Part of a small language model's weights: rotary positions.
MLP neurons of a small language model. Each row is named by its layer, matrix (gate and up: input weights) and neuron, and shows model dimensions 128-319. Each number is 128 + 24 x the weight over its row's rms, rounded and kept within 0 to 255. Numbers have three digits each. A neuron's up and down rows have the sign that makes its largest values positive.
After each neuron's rows, "fires in" lists the words (lower case) most often at its 100 highest values on Wikipedia text that the model never trained on.

L5.gate317:110126103109080114141083135146144193149134168146122095095112126096104138143102143154119152135037164103170125163094140107113120090156100144110128119154119131115090145141167155159129132115111159115159178152125077146151127124144124085146112105157121130109159137166164124079160084119144161186130138141111136132126102163135105152113106104113172149138123149123165133134107127143092147090136064116109121138149091118166123131132110182098124141172089121132129169131123114151143102127121136133141110154110115107083141126097115092172125103108138129125163103107095158140122130134140157103
L5.up317:154121122118148107088099147144171106147105107155144121113126115148159141095117134131111154162121136158166161101077138110082132159100126165157138144120184104125112110079092105110147125158094195097087130160168109095113188131187125132156145111139115109132131166179133112120143148105133112173150104143139130175135117153109145133124160145130103117120124157117096119118147106178165154110145182153108144129111124130130160110135154118144151128165124131137094147126109183144167091109106125191131101138144138131149144131131089141109189124128159120154109125103150115178129155117103134086
fires in: "a", "two", "short", "long", "entry", "one"

L5.gate973:129098133128112123177138161130112134131112124135126104131107123145106118127185156101112169122132138122117144075131119081071081129131111094097104152137116113135153111130130127143113106176142160109122121126152166140101127082087093131140117124116079148124085149074140092162112138078149131104136089119117135104145136177117118080137094113135127111105135134127139108121122137143142124097127161114110094097153164120150081105126118135142083114110097102142141134165117128128130189120133110166097131133150129138127129102068130164147130139129168140100116101161155130072148157121124086133
L5.up973:121117113144108141136146143128140120115142117100140100140118075197150144147068116130116148194152108132153109130163155175136115123113125158094117143182156133095093084131129122114119161125096129131103160097139137123105105123155111152146185116112127150113125125095127126127181153111091115098156122147131141107093163093089132163138136112149084139129158122156153154139169125096177117093124119116126124104119182090170123130115127127118138122123118115167131156134132156111136169143142135129104150154144109107143136114122124129141096132157110139086137088171116102102115134152129116168
fires in: "the"

L4.gate1155:148157139108123142114088136131175112111145121103128135097096166124172122106157176125133134168152133116118183136126119117141131113147125112108140134120114154073165149091145101121087133199144142105102151165129151137109141130150107128130147134126135135136102137155136160118133110115065157114102120135123121083144150179097102096122122180124112113140138119123146137128174110129139141155168148122122139126135086121178113096130159162166138139107116136177076141127106124156132144095149114078106174116125124102138076163147153100131123159158097080122125145156155135128154154123113130090
L4.up1155:131116126136110124107136166102167106079162152110126094164117110120124115124136128126136166163129152166133126127136081146100119150135135147166149133138099156121123152090120145115127167160130129129114124126113115117121138118128121135121126086114166108100089159102123120120153125091108145123119141103136136155123110176124155152189150158125117167154136103128113144091164090145104188137160128165127156155147101153131108140115124125126109147131155149191105142140133128144160133120112113110102089153138161132116176120121155125112158137133136105163098123121142176130129101140142137102
fires in: "of", "distinguished", "nominated", "attempted"

L2.gate445:112148151096125101150123103157170137139129085170160131126147102146141174174113183150100136155121093108120108097148146115093149147108119124125125145077148143118165169126116173127145131149185140073162132144110116155138144142109149157131091135082098125137132161089144116098096148109151133150151122145120132120164159119137117116111122134092099132174129134152090128150100138113123154119143130118101112154119098130114139131149107183094173115121143152163088172129120115118112127102117121099123109135162149130139132136116127122095159161132101149154108105152155112103194125124141119156
L2.up445:146159118135123118162159145154084136183132113159104125086158092114128141141150137117136132151156143113134105140144112108104144159126091143080132099117135160138072125142164107114123136077173136139143197115109117141140121112106149177105133097151149100141101181119164129170095144149150108117116087137117130152129100128115160142113151188142146104163152127133122155199103089140120118140110129130119094114091130146113110119133135140103114100070111121107129184120117127109117111095118164103121114130156123100143162142158145137111178172141132107153123110135143098121135143125117108144
fires in: "as", "became", "become", "considered", "it"

L2.gate983:162141176122127123130148136156135149148087127165114100135156145113134156121158162132137151133135154111124118079126134129106101111143168165110063134138142105120143087126145119136124139166139133134131137150160143107125134109094112104145112142107107117136123141144142142068091173090131126122093167141083106108108125110106163134128139154131152086129163132126105072116130098107112119132112092118097122126170099092159158132124160183091120101114127103119120162137134152140112106091110162161143161126122211118119097154107090161161159099143113132153090163122101121137222139165165141126
L2.up983:141119155097125087108157172094132086121100113191087150109128137125137089135168121121088109131099154139138098116118151142119160139136146151117104110136115132137117114111108135125126125122162145131165102131123137109148128124116109115162128164159132141185106131120099098080130152143095163148154141125100103129135125139142127143122117130162113110144118182144125126077125107092092176122087094129137135094091130117166116122153141143090083136114134171143137133114093149119150121121125158138114094141132154092183110166105143135162137098122166148143108114106106146136176108126124178138
fires in: "also", "he", "volleyball", "has"

L2.gate623:170124155171089143080107092118107111088109109119108110144158149141106153136140163169115155110149135134095127144119126125087116123151138124111121100104070140147123149124108111128112118092122125137134177158104198152122114121164128184148118135142106099115153100116123103116107115110128131100133136147128148125126119145120121141107075069130131140129132108141090158155105120121118162085098100134066087162124106146108078136079119156186140130128093142070129111165095128081106128133153122142153127141165152122126128098138110126149145184110119126138154152135149122094164120124158093156
L2.up623:157148109148119156125177089110069150123125103129133139081119172090178123073158142141150109101119112095128140150132133127110095171164133131126140112143135135115157149092151125144099134110124150152146143134166196141112133149144143170150090138128124103099100105093079124141099119115157104063132125085127132151137177176130116127134122117089082128162129114116106161103141111103105111134145137101183108192134141185119138147072132141120105140109136119127118114147090119112142142129144106139163125127119095137120124138107141110173132128127179149109102154112166146155139143126105091154
fires in: "returned", "back", "changed", "her", "brought", "described"

L4.gate536:129151152142120170152099102106132121127153164165077140127109138128135151167128110141166108099114116163071143057118150115125084146116176098142099121145114110119137107126101148139137138107118128144149133157138134140115177125101124109126124103138110125115114124138130115111121155110097108136135115148155125106102147104152076154107116147156105157144123121134120094081158137156102158114106141128127082132098132165106130153116125171121137117168165158120103104133122131141097093105123112116106128099159147117137144102104094119123164155059130078106143109077122121159159106111135123127
L4.up536:089115116155142114133104102093160153091116111112110116110125168075099141148107153121140078152127114154098082125162159116130113146100115176146162121128131071135119134156170129141150108094097106129123120152158116105101145194110113098126085116125129135136087136110117129131134125142150156113117133138150170155149089059130146131110096127155116142169150128165128098145149126122088106116110134103093142123122138151107139132120108150183125136143142129109107129131151100148140150119153157130086099118145102118158079095143149098161092136114133156140118150154134100139119117109146094129
fires in: "with", "within", "without"

L4.gate1161:133107110099129092145090089125127133135096123114151183099098116143136106137123141096132103095098114170146157124144142111093112149134120098088111114153145159104164128136108142148115091146131126123115149124117120147162141131169166142149151132102128103127123182159126146151130131149093138121100126147114120182127151149145181157094106101154117112126080117172137092131135128175140165152121174156145125092091103117153172131098130119163108112159134147140150123112108136135111155138131138144111130137136149134156167164161153147135137133103101118140148122139157109134157116168103149066
L4.up1161:121122121108128130113160192076098137098105125149169157138138160152115130099120147147144146140125117142135133151131146116107098156108112105155078160141125167094147113120172151068114150156119121125113117122097120121130149144114193185129111138103106099080072134122118128101105075113138115111075102108152092142152180128146124152155112139115136108121151126161083098113177131160118145107117156146119162111111114103135136124101138107083150108117074117160127097143155147150092112118154145145130128155144119125159136130162127112156132106101156132119135150137118110141109111105125111152
fires in: "although", "while", "using", "instead", "sometimes", "behind"

L5.gate214:137123136127110131096149088124196144123094140113108141094132116116134189127166106086134141118126141155141107134139122123128133121132103080138116131185155160123140137167130120111165116105120090129124156153116111104153139167130135142127141149127116113097118151129114180134119068121146112151137091145128143145140124110121101129124166145122079131165145116145150095143117108089132090101130085172125180099152090133153123147169150132136089137142157113147114130117159082148096134132163138087140095144131075118157114099141135112124093148111142127139134130106121168159115094097135126108
L5.up214:148099145112121076119124137129136149124130186131114123084159159091169087123136143140140170115146129135140119111117111089131127137182150091112117114192086119150132153162162121128102076124110149132162167119124135117147093123149119101132140091137097112114109125117062146094146130141151123138166128118086157111105160124160118160131155142120125156123148171135127114090125101106138140070129121158114154139108124168099156107167112138115093093114084127152131150123110140110131113147118097117105140123106116081112144132134107099148162127125174066155108122082083125146111129088134137122
fires in: "of", "number", "few"

L2.gate8:121067166140122096113148153170132121119150118182173106130142139146127125106120082139127121144146126141127146144127143112111129124100139130144120191142120189139166110141129145178129147107136127115139119086143096179068150170175132113139109152094141108129148115162101118142164116117097115092131155122131121116101119104140113111160123102121155087149106125173134108129089171151143120131118144101096106118142126142122121112105126128167145131131094103124145111119114131124131110160118138114115110152163147088087117140158120126133119142083076143116144156150112128119181119083107160104
L2.up8:111111171135125181110119171107132136154180153181156164104149116123147151139156089119125146104130114170128121134138126144139142107108170115129105135128161111107126131149120125146155127154131141183156157116097184115151142125125156130134100155081146103090164109159158150086135148116059138124121127131150114134131122110111127082142124116141093116137147123170107124094092129136143142119127152109113119128122071140153105101114147104157074099139097154139132140119154133096108106146105146120161126134134163126092136148138126143172116148068155163114119134167119158135117103101128135080
fires in: "september", "before", "december", "while", "november", "following"

L2.gate711:100094111124111088150127176132149118121099115094169143146133137086145126141152135133082131120150127120097148101123150162102153124119103146130117153132096136095076158101103109079134141138135114117128119130139171142147101143143138108137110114146132153132103149122148079120122123145129139145125099135114147133129071122116121113111126168097128132121166124128105085153132083116135103107114156105082125109125153133121149155134078120119119124139079100141122133123150175109131129099147141136121147116156164153113153144126162120153109150140126135134089162142125067143152128100044119109
L2.up711:192105133145124100139127163183088180126071132142110081135167103091104141133113143167110119134149121149108134086097136117143119095110103130173168111092174132115147117123145156129155145115132117104113181114105117172144162142170158119163147122112127118100123152134117187104147126157160120159140154139145152087140106098133151122142161141139123137126156181117080144163093095124148128079162144153122111136160120089102137141133161105170143135141165132112098154118153166122092141122088100173109129118132138136143110133099112141161127133124132124139154101154097122142118159154111142127
fires in: "not", "considered", "or", "notable", "notes", "noted"

L5.gate1017:195155134130111143125115134159148152126124140116096154126128105130148120115130094117104106150137122100135105091135163102094110121139153112092104101136076146133129126147101128127114144109141146129116135162101120130114142081098132079179125159128120108083163138128124122119133135139125125061141105150093143129132123140188128092100128120107118141068156133138133146125125128131130104136134096104145132128153142107123147115092102139117103145119149088134164169141123127135152147125126124148128163125106152120105173123158099109173118162106121114120124147133171117098086133155140134093
L5.up1017:174116142093139096120138118157161106100115126098080140111113079124096102105126151122096134125131141105126105106123160128102101152119127156102132106166131141151140104156128101106136143141151117124129142154111121125115146095114122111140130176122177139106120100110118137139147111162144098102126153156121124167148085132138115129138142118120153192127144130126135123151115143126106139116113115135142154160119103131109135113097125117136099118093193133132156129132087118100097164111134153149113129149137146139090159095144145107129119170122138118122140167092143092117086165178108140094
fires in: "the", "s"

L2.gate1119:104154170135162097131100115124113130144109130133121131179125158099164149101117136172119142127119179096123128134088119126166173115124141115132093167112083121137140153133088115107111113136134126125123114130146133190110101150116113088122138138099139120090121114098164133079092101153110126160131089158122082125164150146149102111153168138119150118106076132119091181128153187161143117124123082181145162155126157118170145080171129123124147132095094132154146144102099109127156112105106128129154141167083169141142094122128103080142104135126070113159162153156131092161127139117120110140
L2.up1119:150173153135154116133148120140126114147161127119145154090104148147141128126164146109124160135127103146131077151121151122166114137101087096127158147109121163140150159110124111127140108093122084114112110132097121156149148105148147111166117112107106135127140111121159140079109109141119156117101088117096115111166176120133116091168132144122133160151119150142091122113165122144116175126135112135100113111131130133151140089133122178128163108127121104157126144123108153132099070074128149152144120127095106097127152163124121128139107123080061142159109122170149118090133100114122105153
fires in: "they", "then", "injuries", "declared"

L4.gate251:137091139159144105179160097129130129146125117100134118151160165155110154121139135135113112179136094134191169137106102136115133206134107122115139145118081108133146121093124119152095140136107135129124131113101124137140133104122156149145143142136107101109147130176129119183158162122182176111115126158149093151129096123150123188108122118107149129142102127128124153110127120149149141124150162127139147097086119102098086134085137112161157110127115146088121089174131156102119134056077135149116128113134144102135129127098147117117156164109137152107168142106129138137145157196116107117
L4.up251:141146147134150163127088150089078111100087109102137137126123110118134141139132121123156115146093096076093098119134093126101135133115169108145114160100121129115163109087118132103133155100143153144118138157172113111132105141112103103109154123120135179135130124136116169155109126117147126119086127114144180156119119152129130110115190149145159114160163156112117142129174109146050136163150138110100109175127083103118116164072119136119125122121096080092112080100135120118118097164146118113147123101130148158106106109144150103106120147170115133159117103167128172123113112140162138109
fires in: "of", "within", "by", "in", "across"

L4.gate130:124136159098112150119078111106131087098121134138130099126113121098145108099146122107117108082139170147150092101152160127149078094151118125130112090125110137133171135084100156096087132116105141153140123125139135168112133143141134084073113137122126144170103119169161090140115120114147133132133072056124089131120130091112136122105103140100130122120163122089113119072118103142131143072159117114107127147151116122146065106107103133117145128121139096103135180149136146118140108133098140121130129157141141101155104145141122101160122151154138153116116144140124142117135122148147147102
L4.up130:116136086160119177099137177143183151130124119136095148104172119118142128124113110108121153133130134118161106071121134146113109158138140105089137164132147097110139104099137176114103159130151176083125132105091122114159091118114137144122140150089178091163113118071115106163155145136128140112088134136146125136111128168173099148127146109116125168129086115101139096182078137115128126161181129155119135130145136111161167065074163152100117118149115110107136139108147112147115130111139112112157118132158098134111155149129132167149088098117107168084097137127132145117105096107102160135
fires in: "to", "get", "can", "with", "from", "of"

L4.gate663:108127128122119157158149119136097090105123122130122137136092110100122152136116155126133115131099123130145108093127128142157107159114067144132172114115107141088133130138138131134138135158099140118155128167131141143110171119116139164114098137131131161077115091116082087114098185151143065129106109127114126158164100155104149144136091110107118123127127129104099106126098131102127109148124122128137166135115128142152156158085152166130122091115142123130149120136154100087131124161117100101156137186113109137152166123142096150154142104105121109149104134146059096095129149131116089169
L4.up663:120142107131120143129136120100104098119155130149144152129077112134137159153134169116125128163112126130120125094167134121137105172106095122106192152157103127077169125083132151137151151125129125135159153169133113132085150120132086162154121094128132137092081132112112099137081161149138089139131116144120129133132123145094132146109097115165129119161122142119102093149089132124137127144115141097129152134110137099135134180096168155108126118093139138144143126106144097123097138150115144076127150146092125138166127121130120139150141084120143115157113163134064114138117107116129098159
fires in: "in", "miniseries", "filipino"

L2.gate153:111100153091087177117155157080169099130142115111119116170154116130124079130137114138120096114150146157150114114150117149144124100124110144160116142143167119062136136101143117128125135155108146122133162122168121143103117142123134131134133116175127136099082167117145083153139123111126110148160176079154180126112124121099133140142118169099093116109088146067164177150126143146133122158110156121122104113153101148114114107140134130138110164145139096115143110126120174133149132118082107110101108117113120138154103102129160110129124129098105132154115152112072145110106134130099111131
L2.up153:119110152123105153137121118128097168159168115122126067112142115120153100101144169149152134116147175145146158156104094136114135114126137120163105149170122142116076117105084123139142118115104137144153145111180138143137152157111124114060143167115129145108093100133120162158126107104100172122120179159150136120145145140139090102112152151120139131183118106129107116097152142159134153102094089139101160086148091110129152136126134079165159123088132149154116098098143149138123091113137132147109115119181134112148139136131146154100085134088114139065123158098098175106140154144136139127
fires in: "day", "days", "night", "hours", "games", "week"

L4.gate206:121124119138100124189134136155127104098169121118108145113156073156174147124087157103128141143151124112118156112107141117109122141123141132123088125136103152110136108104133129115100133122123107143122141095104153138106148103138166136145123123138157097148146167141103155134142112126127139138105117117159094107134121094129121101118104144125113103158113145125156152134142153114152124137133182131120121124149116081105169130080119128128099103119116125124185134151094119113135094083150166141147146084118117142116164153154143099149136126111111126125144129132124135131125101166130154147
L4.up206:142087150134080129159119128137139094103147101118112156183084108113115128087119129125149130119120104143126155127145100139089140116109145177100082137133120128138129129155117134107128093117130138150146099106109120134106126096131131133178134121120115105138137128115094081134063091077101100103135134084157135090124139108106107165136099122119140133152107139143123174120125151141159121143106101098134169172108135105156174105116132193113139152097065103117116138146127144151110135144166161139146122153082104154108164112097116156141147116104109118092132103163068133168149134140134114134
fires in: "for", "to", "on", "in"

L2.gate190:154115177103119124112184169127130152119076126110145122141140097080108124156142108169100104140137126146119145097123162184116122116128140135138138118171135155145188122085105107165172104103171140160119164158140121098112127177129124122144122117126149113122107109110129123117131138136111138118168132117176130132141134185132132141146125133138105114132098139170134129125182111142144132157123107164155089134155165095112145150145104118121120110139173103103139143090069135149131094126159147142105107095068102094138133106123150162120165114096123140146111112113110141138081055121124164128
L2.up190:138127121101081143108130148120132129141107119115104097139140120142109137121108119139142101095112118134121119097122148127118105137126151127136135073155107104137124109141135131114093090157099153170142112136107136136089109177095153077097146121136174155071146133149127139095179168138093126099167138178139156147124115102132124131119156119172115152132115116142137150123146106186124165092121141133156099080107158134132135137122110108157148109134152170133105131102086095127114127140155131137122138117116161122126144093108146099123103116142052152117145113178133125127115132150138132129
fires in: "years", "derris", "days", "europe", "months", "hours"

L2.gate1117:123171106118131147120065145159112099142125137108111163126155130089097179108140174134131118137137131145157125084120134096120143108147111174108129116094120153147128122173160148156097149121119156119137181103155121137137156104134137130100142128128149132098103130145118118083163115094149148135127115162118138122134080125121101137084115101090140090121134112134138134145167116119105149109126110157079121110122152146142158156168127171137136200140103119134096108090146091121154121146138178146131071116132119131132140123121145168136141168111131137108122146122131119115106124121142130132
L2.up1117:116151129068117099136089109106122098120158133185111126124145092103118142162128132138125156090151096105139115048113144144130130151094095165121106083135140098149152125178121155171120118106137179058120142093116143124116155133113127133090112148088111125120116169158132119070145146143148120137130110130153128105101116129115113124111142128098133144142154144135095133196142100117144129123128147133096111146130176114132149132153124168121121161157124152147121098118106167149141124148100122139115083138117197153158136138139083097168134122088119126147156140149157091098126128137119156124
fires in: "he", "she"

L2.gate500:131120107126149117110105116095065121133104116135148126158127140123084160153119142124071132174124105078169119118122116156118114152132149130132135124119108150124163192120102149148121108068106151154143133151176112143147128144079164098120138113124120115139080120075127097142094128133132123125102112109141158137158178158182124149146160154113141164131101142094114122152103097159142113142126180137125147065099119132121197079135109112144134149128111113127164151109156164118122144117116118125081086120094161103128134187083156115144128151135130135073122106159128128114130142121153111099
L2.up500:157104099081179135113103137124153108133142167125141138143116138114085138154128123131130154151133131142135121112110158125102074144144124160119118150157111125132130152088132142164132142114107129130117164152117145118149145107116121132115131124110117085112103138092144122144108148158130100110107157056160146146127142143108129152179158111150143186151117138103154141134130068184192112131118172108147149110111171127129182104133105094131129127142070125125172111070140146140144158126160114075127093143156161145166137172130153133160139131157107125156130118157151131103105154155148118111
fires in: "title", "by", "actor", "player", "composer"

L4.gate581:127096145122151104137142073140125131175140126158136109123117125134141131129123141144120113110136114168148131133106109123162124074122156099104147117135122118112158145097100123097120114150078097146116129061124124134132104087154095123152216120107116153168127110155191122167136137102169106138142108135125122091125136151089119134092173144150126074135140120135155128114132124095169134091148110136154147133171095129083154104147098136103146103139138132126158130140115111160130138142119069164137131112157118133137148091161078086115156138102132126146142132107070116183148103147101125168
L4.up581:130128123116109093139118100148127158125122134099116149140134113119138159124121170128110097102116124137121167150078133116125150120132153160113164110165066117095082145135208076202101080156131136161097120179114146106079103116127142111157130140120144116147128138105136164097130135130163141128108177169118118105151120139156159122143096140088111139110057129118142124139091109142132134133155178148141130127105120118139138133128148184154160114135089130099092064151123113114083160121127132103167098133134135154107121135154098127108133105132152123112209120139162098122095165115152125114
fires in: "of", "blades", "based", "basketball"

L5.gate590:100178101141140143098164173109122153155095111114168133142148146098195146128136125151145125169137106134130158136115096081088103149122094117178124128119131101103086125120100123098155111126127101077122158096122104136167103084140125123120113120184174150093131158125126106141138104147107119136127126140115140116113120124095147148105136105125119118124135143127135131093125113137090141129144124097147140119109160104134150108148150133099125159118117132098100149119154150100073110111130157111168150119128148149096125126094145158087107131091163065118082154125115123132120127087089163099
L5.up590:086102152099112123115150116135148163130108163147116134147110099102122124117085129118135120144129149148149091140137142110092122176141114171136095130132140149175142114164091111071099106121096119160095093148129100142155111117105150126125095096123152116112138129113060151162143144129134129130129130153117133166091179129127157171094128119093150165138094125144122149114164113111132139175131092132115125139109119137163081155156120129116137140109119116087150157129134113126081087115160146134155115120108154153125097120123147128142126145082173147125148114141166108129095124162087158142
fires in: "each", "perfect", "performed", "performing", "every", "same"

L4.gate303:164104125086066157130132100128137119169114127181181146152127134145121064142176167139154168165137083161134135171190143123155170148143109116097125137101134129150135122157131160132100109107143122149126113102172128143150129096095135152079165179100103167112103166117172070124133130120175152137126121125144106118155155131136134123099114164103129130155105129135128119124117125115125120123133145161116107074118125132117119096147123155130143146160125150136159140143117150141128119133081151123086122103168100178116094133128128119120105126122096143133124102140145119102139087099101165117
L4.up303:128153154088095122158124135123096153174093116116143121091111125106152104161124123109130139177121104119091132129077168128114125136094152113102100108134127132122126154169129138141104147121142151128123124135148131092108116140108122105098123106116126146131132089107130168110117102143119095127138148161147107103133155112173109177135132148160128155117142127186134124134124094140154112149138144112104168121118130117126129057145109110108065100121144090150144105121142140150171153169130138162099131130108097102126103159102131139114101122136119096147118156105170116121162114120110152140
fires in: "as"

L5.gate490:132118121110136151063094136096103132091158121117102142101121125144148106149129113094116159121186112135123164152118119102154124147118159152167101142100119091129137130098162137120144138095108154152113148142141117108128097124148125165130140129123177126158131149128138113138111159137125156108149101147168152151158158135152150142168109082113121068124124088148116152118146135143140098112155153127115136144123163123120095124136091153124156123107098145151132127125148134099162137134165131159096107073105170159148125123128097085127155121117113103150091095111110115107120103115130109138
L5.up490:121111130120133108150146151134153106149135147128106113079097138167070109089119138127111139183093146120139169139152156155102119101164163119108106103087138122151144105094133133118136149126096106133115107162109162114158103151101149093140103160094118101085109130108129145142092112121161137109148121144124178151109135093125104141145074120165118128135129124150118108142110114191112114105167165178144099162122159152093113128123127164121142131139112153149131149181102155125119120156143128120155144151120154149124116132129124142115145127110122155096063105173105136121103151138126104133
fires in: "the", "her", "there", "word", "them", "words"

L5.gate125:150113099115126101140095110138095113112080136115105170145100141150121134104117125125101175100108136137129123134135179112085153099137113140128111112101177136124139119136127081083167131131143149141130121192126117153113121146112104158099132194115174174143138135129157132129116149121140119135152149112119098146084112114118118078158116111131165131148129113090088094111114160133149100159130167136153134151125136180088078135112148160099138110179161124138109140102153129109167127131139101133117177131116144149119130090130124119151112156119090162139100105159076125149120166141103124145
L5.up125:151090110132136110180105082130144126143084100136156151148083093164126147135120146148122172142111096093142115146141132098108130115146117113128119134153189111124092100136175137102086126131162128156114160120125129129150117143137122100102136152085106131146127132131100114118156188107087121083106124107111140147144111139138157129143157115135104152168164103112160128133071106184152086120121127143145147123132103151111110107151134136089114131143126137135117159121116149097126100177140161149129121136161134133138192126122166151170099154139090171119113099116153157107119124110084128123
fires in: "a", "as", "became", "an", "the"

L4.gate935:103102110130080153126131071118152098120120096099120140144124147141130118073162134139165127104096105100116125093142131155158111120117155143096131141121163099160133099103106134089145136117123096145125127130089155148120142112093110111165152134153139111170190153103126179151101181115133094133130128107115157157104100144092147120146108120131135128127140105092171157165165176158155139147146106126150131117147146129144170123091112116117139142158130132168083157077116111133102123094137157175141169136103112091110177161148149151102167153187101143137122158154130121160128114096132139105
L4.up935:078117129141149138150094130116123180118127123146107157122165150119129141147154141156166135118114074105105136153121119147113175120146108123112115121130115090117082144118154139086091141129133097132099153120146089096116134087071065122150118107117135146170113130135157082130155142162131109120117085129129156131148123142150146122141131143103096115107144131157085129102134121084096102138145146142113118096100124122125129067116104121124118129128142171144123165071107114125108097140128137136120098165109108117129183121108128140170133157102128110127152116180126113129120132095084173122
fires in: "of", "for", "soul"

L2.gate774:074127140118118171093148143112153150145106123162093155152133139080101116149091110127127139138138124152147112112105160100116126115147117120147130127174170142137137129114137138117188202112145144134113109102130139164128101142105143146132128169146116123083143101103133114131154127131152121182127093069111129108141146157167118136120106127114134142131160114117140112175150125130150123129118118138133135152120124164130077147137137116160150133107126139093114128156113152086077146167130096134132098121144138139104148116097119129109125170106103155102158129077129148092110132133163097145
L2.up774:118120110134134134103121174112096142135115124155084148087072110116147105156079070165135131154144133125151149154134138095105142126134103164150153120133184146136118102114085137156131130123143112150110098128145130154156117145130126135159170142136163077128156140128122123125124102131139113126132142113103118148139142135195092134107080124091096135107167116105115101157161122094159122141156144156126158118114098159089062126105124151172121176092169102128117105167115125164127158122130130182103101105133122147109092147102106104125131126094161139173145133053101164142111152125168104133
fires in: "the", "their", "they", "high", "a", "higher"

L5.gate0:121125160131170115095121051136132099119163121121162111126126107111133130136136182169130144097162153125111116135130148136110133160147137102108104122124122134113097147114143144088140072110113112129165136156078115110096126120084124161148139142106179182153118159093118157174107083110122155168095124107096148098154140130118137124135095110100149158155113160100114148163121154126118151167161139141165161138151111161135122190075134142169104084107130123139115086147165103113127119091123134122137094103113113105147136109158154080108142126138115114114116119113120138111142153118125180127
L5.up0:137123141151185155122122126154143111150129126122143107107093159094165118123085162114106136138107126151168108096165163146099169127136110117098105143175141106088143155151147097134135088115127149158158149101101143161080171159075063103142146156147161130127112148099120118169123142109079148178115128154133128158121140118137103145148172109105094106090107159110147155187136179149152127126150135136113096103110110106120114147095116111149162130109135129104123139158132087129070099144115144124113113125110183103112139129116119094114151127138110105186153101168164174084127123138135161153
fires in: "of", "near", "standard", "below", "standing"

L4.gate187:089153092161135148119160161125120153118189115125167096114131132073113101098133148172141130084093118126079174140122137131108129110130173119134137125133147108159154131143134164134134109138131133148102118139130084140119123123119127157151151143160107083135180131129133159093144189108127118121131166121115121097134131146114084108098120115140122110147134168123131133130128131125097136170170102168130121133120139124128112139132142129113164115089134140104141074136100145060086139149127128131167147110116128083126141091144126147097136155114135171102089103100122102115135161113119160124
L4.up187:126151110146094166085134111117186161133161125078115092115136138146135105159120119143111151157159134133140126151135157151139104161136104142099110156089140145186181142159132153141152135078141133126099121104120169157124102130108095182135133102119103146191110126147114149135099110151157139162133148112144118118163136157136142084109141104132117157134117120129085075071150108182128116131129108134118140138099184141127100145086132107159097101104096123113165112130161178129118148153161153115123156130135112112165131078139157138144141118103133124174121127111104126133100131147122117164
fires in: "a", "allmusic"